{"num_hidden_layers": 13, "hidden_act": "tanh_gelu", "norm_place": "pre", "norm_eps": 1e-06, "attn_scale": 0.125, "init": "normal", "init_std_up": 0.0202, "init_std_down": 0.00396, "optimizer": "muon", "learning_rate": 0.00648, "decay_shape": "linear", "final_lr_fraction": 0.0, "max_seq_len": 2048, "train_tokens": 817100000}
MLP neurons of a small language model. Each row is named by its layer, matrix (up: input weights) and neuron, and shows model dimensions 304-431. Each number is 200 + 20 x the weight over its row's rms, rounded and kept within 0 to 999.
Before each neuron's rows, "fires in" lists the words (lower case) most often at its 100 highest values on Wikipedia text that the model never trained on.

fires in: "well", "also", "together", "participated", "particularly", "addition"
L3.up1923,195,207,207,192,180,207,166,201,224,235,204,221,213,185,207,215,255,217,194,186,173,198,187,202,198,205,189,201,221,198,192,194,202,150,222,198,181,204,216,195,217,192,211,182,189,198,226,195,219,214,192,185,178,181,219,210,192,184,187,207,178,164,181,172,176,192,189,220,177,205,180,179,215,209,169,232,217,222,233,203,221,190,184,216,195,229,218,222,252,241,174,208,197,193,201,207,186,179,234,204,254,208,215,150,151,216,222,183,215,197,192,208,200,215,236,193,186,214,174,232,222,236,205,215,186,198,215,209

fires in: "by"
L3.up154,218,209,216,192,169,191,177,186,196,234,209,187,182,244,217,196,217,203,186,191,209,222,221,226,196,223,211,199,219,240,189,196,186,209,184,213,200,224,202,227,159,207,209,226,178,204,169,190,189,248,212,204,171,205,171,216,206,186,229,227,206,197,213,172,225,190,182,226,202,214,221,199,195,192,189,172,162,203,194,200,211,217,218,183,166,193,224,148,221,207,192,166,197,205,196,238,176,193,172,228,204,178,217,193,217,219,194,191,205,205,211,214,222,208,208,200,203,170,212,225,168,194,194,212,228,189,186,203

fires in: "such", "in", "of", "with", "most"
L7.up1084,222,198,187,207,211,231,209,225,208,202,175,222,212,170,171,203,219,223,209,156,227,196,234,203,252,205,191,210,213,220,186,220,206,223,228,180,194,202,225,261,229,201,173,234,170,214,211,211,201,173,217,190,178,179,195,198,211,189,175,175,182,198,231,217,174,168,193,226,186,173,197,205,194,218,178,186,157,183,176,199,197,200,206,186,209,191,244,188,182,205,202,183,188,210,209,234,189,210,185,239,190,180,185,208,220,204,202,185,201,213,191,206,258,210,234,219,175,206,193,197,169,198,191,184,204,210,202,202

fires in: "by", "in", "as", "of", "at", "the"
L7.up1704,195,200,182,196,177,193,191,212,221,219,233,214,210,247,219,163,225,178,173,222,208,208,209,223,177,201,204,202,233,214,170,186,228,230,159,202,172,183,191,204,199,200,220,214,213,181,160,202,166,194,220,185,197,198,199,233,192,190,190,199,202,199,189,220,184,246,197,260,240,181,180,209,185,228,175,179,207,197,193,236,211,194,202,216,205,173,217,149,185,208,224,173,201,211,194,214,213,224,180,213,207,178,227,196,206,190,199,216,197,186,180,221,183,212,207,195,196,196,182,170,203,226,187,222,198,215,225,165

fires in: "it", "which", "that", "the"
L7.up587,192,236,206,210,202,211,198,198,179,187,196,224,160,177,190,178,157,228,193,201,211,178,194,240,204,222,228,226,187,189,216,225,184,220,196,181,249,180,209,220,164,201,181,191,206,205,180,200,183,210,207,199,224,179,196,194,202,198,175,154,230,209,193,186,220,195,181,214,206,149,196,209,153,147,220,178,183,216,214,182,192,208,204,175,199,213,198,190,203,195,217,177,202,211,199,186,181,208,171,238,219,214,215,199,204,191,197,165,184,184,213,172,203,166,189,196,220,204,193,209,215,204,229,186,210,241,165,181

fires in: "very", "good", "too", "great", "big", "elder"
L3.up190,222,181,212,195,205,197,153,198,220,193,202,206,219,198,162,206,154,198,201,217,205,222,229,207,185,173,186,187,183,220,183,221,196,176,189,197,218,213,203,228,200,227,204,201,188,228,212,211,237,185,205,184,185,189,199,182,209,218,161,225,201,223,215,191,209,215,177,225,218,185,187,192,189,169,174,194,230,220,161,218,194,202,219,154,207,193,192,184,189,199,194,231,232,205,209,225,192,195,203,234,186,200,198,194,187,201,175,190,190,206,165,210,170,217,205,211,202,207,206,200,169,219,194,177,185,224,187,215

fires in: "have", "had", "has", "with", "due", "wis"
L3.up1028,175,210,199,156,188,201,201,157,196,178,181,236,176,230,186,185,220,181,201,166,224,206,196,197,222,176,179,172,183,164,187,183,209,196,208,228,182,209,212,200,173,202,206,209,201,197,168,149,194,166,173,229,162,171,222,223,199,145,221,195,195,201,233,243,183,198,182,239,229,226,199,202,169,184,229,182,197,216,192,185,185,238,211,222,209,199,196,211,181,203,183,211,226,213,158,179,186,180,187,175,223,199,176,183,201,183,213,204,171,215,197,210,200,220,206,242,189,196,208,188,198,193,177,222,194,184,232,176

fires in: "this", "these", "single", "that", "song"
L3.up562,220,227,204,192,168,208,231,202,206,166,154,217,204,204,164,229,186,217,182,218,262,179,185,201,203,215,189,192,199,211,218,201,207,176,193,198,175,208,181,245,214,221,201,186,217,195,184,203,225,230,181,225,212,199,202,235,229,225,181,182,196,194,192,176,221,215,164,204,232,214,213,190,179,208,212,230,174,248,167,206,168,204,209,195,217,200,220,164,208,209,193,191,211,201,231,202,217,203,172,225,207,215,182,164,162,211,181,209,191,188,179,208,214,184,232,162,231,199,249,179,197,195,211,190,209,221,206,204

fires in: "to", "was", "it", "that"
L7.up45,186,214,178,221,185,267,190,173,190,213,195,210,214,167,187,182,215,222,182,184,192,176,150,221,252,233,217,214,207,154,164,183,196,217,203,202,213,168,201,206,215,210,178,190,195,208,188,177,197,211,182,183,213,168,230,206,209,207,214,204,207,216,229,188,239,223,177,190,189,205,223,181,194,190,210,217,222,222,210,186,192,225,231,187,208,193,193,189,224,213,188,214,153,198,205,178,216,175,182,198,235,217,220,179,213,162,174,187,197,225,194,203,211,235,220,185,210,202,209,208,199,225,198,221,195,225,178,202

fires in: "in", "for", "both", "as", "all", "most"
L7.up1194,174,235,213,225,232,182,170,218,243,199,183,201,206,205,206,189,179,182,201,205,207,213,177,175,210,209,175,194,196,251,196,222,232,190,187,176,205,205,229,218,212,176,172,231,198,203,211,215,195,214,212,158,168,223,199,185,183,232,179,206,216,206,216,206,202,181,190,232,187,168,209,220,212,203,178,201,199,190,206,247,227,198,161,181,210,168,174,215,180,163,204,185,196,160,217,213,195,201,206,188,215,222,186,173,197,224,203,198,205,168,148,174,217,236,179,182,223,179,185,197,146,203,222,208,189,200,190,184

fires in: "after", "following", "same", "rest"
L3.up433,209,215,206,205,209,208,195,211,207,221,207,186,214,167,218,222,187,192,182,186,204,177,225,209,215,191,188,214,215,196,209,218,179,182,200,200,168,157,199,191,185,221,219,187,194,198,178,213,209,235,190,202,184,181,192,210,188,240,193,180,193,211,157,180,198,206,193,225,219,214,234,202,219,186,188,192,203,177,223,185,214,204,181,201,198,193,213,208,199,215,208,206,205,232,180,206,205,218,202,188,205,192,206,177,174,192,179,184,190,212,222,192,194,199,218,196,194,187,179,177,227,177,181,225,227,197,175,236

fires in: "an", "of", "his", "from", "is"
L7.up1360,204,226,188,225,163,223,195,219,174,239,187,206,221,200,201,232,254,238,201,204,209,239,224,145,189,178,186,192,208,180,196,180,206,180,215,190,199,193,244,212,186,221,220,199,230,214,205,197,203,197,200,157,206,179,182,208,231,210,198,212,224,213,202,213,204,214,195,173,179,230,194,198,182,223,202,176,215,189,212,178,197,210,220,226,196,189,179,170,188,207,188,209,211,207,160,184,217,190,186,210,204,204,173,191,206,210,204,172,185,188,187,213,183,171,221,183,217,176,209,225,195,179,201,202,154,182,233,179

fires in: "for", "limited"
L7.up1195,237,188,196,215,223,193,191,195,175,156,178,188,221,206,197,233,236,209,177,168,227,214,162,194,254,186,219,234,198,190,202,191,207,198,201,205,190,199,186,171,185,184,216,173,183,185,201,232,242,194,171,185,191,234,212,181,194,178,194,247,200,187,180,229,201,155,241,173,216,185,210,168,181,194,188,216,210,234,193,198,225,206,186,190,194,198,166,203,180,167,215,199,202,180,213,184,188,200,222,222,192,218,172,185,181,234,170,218,152,159,195,233,180,200,201,176,211,222,225,205,210,220,188,210,189,173,184,172

fires in: "up", "addition", "together", "down"
L3.up311,180,187,215,206,193,220,168,248,233,202,201,200,204,222,184,203,209,260,180,226,174,202,220,218,199,200,215,152,219,208,172,214,199,209,206,188,173,196,219,211,223,191,232,182,245,235,170,199,206,211,173,210,213,219,196,194,214,200,188,165,169,161,183,191,208,192,227,181,159,199,203,209,200,252,205,211,233,214,240,207,216,176,170,230,205,199,186,183,186,213,177,217,199,256,176,207,187,171,200,189,189,232,186,129,186,214,173,223,214,191,221,192,183,215,189,218,185,197,191,215,171,182,200,246,208,178,186,225

fires in: "their", "his", "its", "s", "her", "own"
L7.up758,206,186,204,183,220,238,176,170,160,222,250,152,196,202,176,226,207,228,187,208,187,184,223,178,208,205,198,197,185,180,173,214,209,148,193,194,194,203,231,190,191,190,163,202,182,231,212,206,190,178,238,209,197,209,169,217,191,190,207,197,180,185,224,199,217,181,210,185,181,208,181,213,206,216,207,170,197,207,175,205,228,225,203,220,200,173,221,228,232,178,198,229,199,151,208,201,204,202,219,192,223,200,207,191,213,219,212,187,220,172,217,192,198,176,217,182,234,191,207,201,188,235,192,209,204,153,210,187

fires in: "very", "under", "however", "so", "too", "how"
L3.up84,220,200,223,228,204,166,204,184,215,214,194,200,216,170,160,175,201,226,222,182,167,210,196,225,195,201,201,178,216,211,206,214,181,155,151,197,207,178,203,220,173,228,200,198,203,226,197,222,175,192,214,202,236,159,166,195,231,200,210,178,216,199,184,216,175,192,196,212,214,228,182,168,209,183,176,194,186,225,212,229,210,191,218,176,187,206,210,211,216,160,196,203,224,203,220,205,212,201,225,203,172,250,207,170,200,210,185,191,222,237,186,203,174,184,228,280,183,195,198,210,230,243,198,182,219,200,190,200

fires in: "15", "16", "14", "18", "hispanic", "summer"
L3.up642,180,217,223,188,186,174,184,185,234,213,162,187,187,183,206,248,233,194,202,216,198,227,234,145,198,151,202,189,194,206,220,187,228,226,231,184,171,194,208,248,198,219,190,230,195,167,222,178,169,213,218,216,226,206,185,196,248,210,193,198,162,226,214,196,218,182,210,208,199,189,197,195,170,193,241,205,192,203,205,206,207,214,202,209,207,174,224,203,193,202,194,209,234,216,215,193,180,205,208,160,193,191,135,207,192,199,205,209,177,177,260,204,206,220,213,212,239,192,176,205,205,166,202,197,227,208,204,226

fires in: "has", "have", "orchestration"
L3.up1611,192,174,174,202,248,228,213,202,183,251,204,226,185,204,172,220,185,243,196,213,187,188,214,206,216,179,198,144,176,180,189,160,176,181,218,178,170,216,222,213,189,188,219,204,192,178,219,187,225,203,179,196,210,188,187,192,145,205,204,199,188,190,214,200,205,188,194,228,230,185,226,188,215,189,189,254,214,220,216,183,198,202,214,216,214,190,182,218,201,144,182,218,200,198,194,203,185,201,194,191,219,220,142,197,205,161,227,209,211,196,189,232,218,195,195,229,226,162,218,205,212,181,172,227,250,191,220,231

fires in: "member", "part", "have", "has", "who", "active"
L3.up920,218,183,226,206,201,216,222,227,178,215,167,229,191,230,172,216,218,201,196,169,222,221,226,207,201,180,207,186,228,175,169,206,206,186,199,215,214,211,199,209,228,209,180,206,218,192,180,186,151,170,201,206,163,216,185,179,183,205,199,187,179,212,231,224,188,200,192,232,147,193,185,218,201,208,210,201,209,207,186,191,176,236,198,189,195,240,165,176,185,187,194,184,232,209,192,197,256,200,224,186,203,230,202,208,210,204,238,182,215,199,195,263,183,208,221,229,207,185,190,190,195,195,182,200,203,198,217,254

fires in: "s", "its", "his", "of", "their", "and"
L7.up1235,187,187,197,206,210,237,220,197,206,167,246,169,190,179,224,199,181,187,180,200,191,209,206,203,171,189,197,196,198,221,183,199,179,192,214,182,222,202,217,231,179,190,215,177,210,220,230,201,192,186,193,189,232,210,158,217,195,223,202,172,209,204,216,223,191,192,219,207,206,233,224,181,199,204,200,193,232,196,222,203,188,201,204,194,172,154,225,210,194,222,214,194,221,186,227,195,207,186,175,208,170,195,220,188,206,213,182,206,167,159,214,205,181,223,208,176,197,201,178,204,175,228,199,173,230,200,216,181

fires in: "for", "number", "bill"
L3.up691,232,196,186,216,212,193,207,203,208,208,165,223,193,233,196,225,212,176,219,245,198,197,179,146,212,202,177,192,187,214,189,216,232,213,211,198,223,216,229,205,213,203,215,187,191,200,171,219,191,209,182,213,194,157,180,189,169,195,209,224,217,223,184,195,185,166,180,185,190,195,192,181,173,207,209,233,187,235,216,207,206,186,186,168,191,173,203,174,232,174,211,217,168,201,208,164,203,195,216,170,210,218,215,192,174,198,206,243,202,173,222,148,219,176,219,210,177,196,214,209,174,235,209,202,180,190,233,120

fires in: "that", "same", "following", "day", "soon", "this"
L3.up994,201,222,203,190,210,177,204,227,185,212,199,184,191,203,207,189,221,186,195,215,223,216,207,199,223,216,188,201,239,231,187,199,192,188,174,205,144,197,175,234,191,228,244,183,225,196,216,173,202,223,222,218,179,187,217,204,220,205,197,203,202,226,204,167,180,214,207,221,206,196,246,182,208,211,206,169,191,220,205,175,230,216,177,221,205,180,199,174,220,200,202,196,222,175,211,220,203,225,216,199,215,205,184,224,172,258,191,201,219,179,191,224,203,212,192,174,194,206,195,225,155,203,195,207,213,223,212,212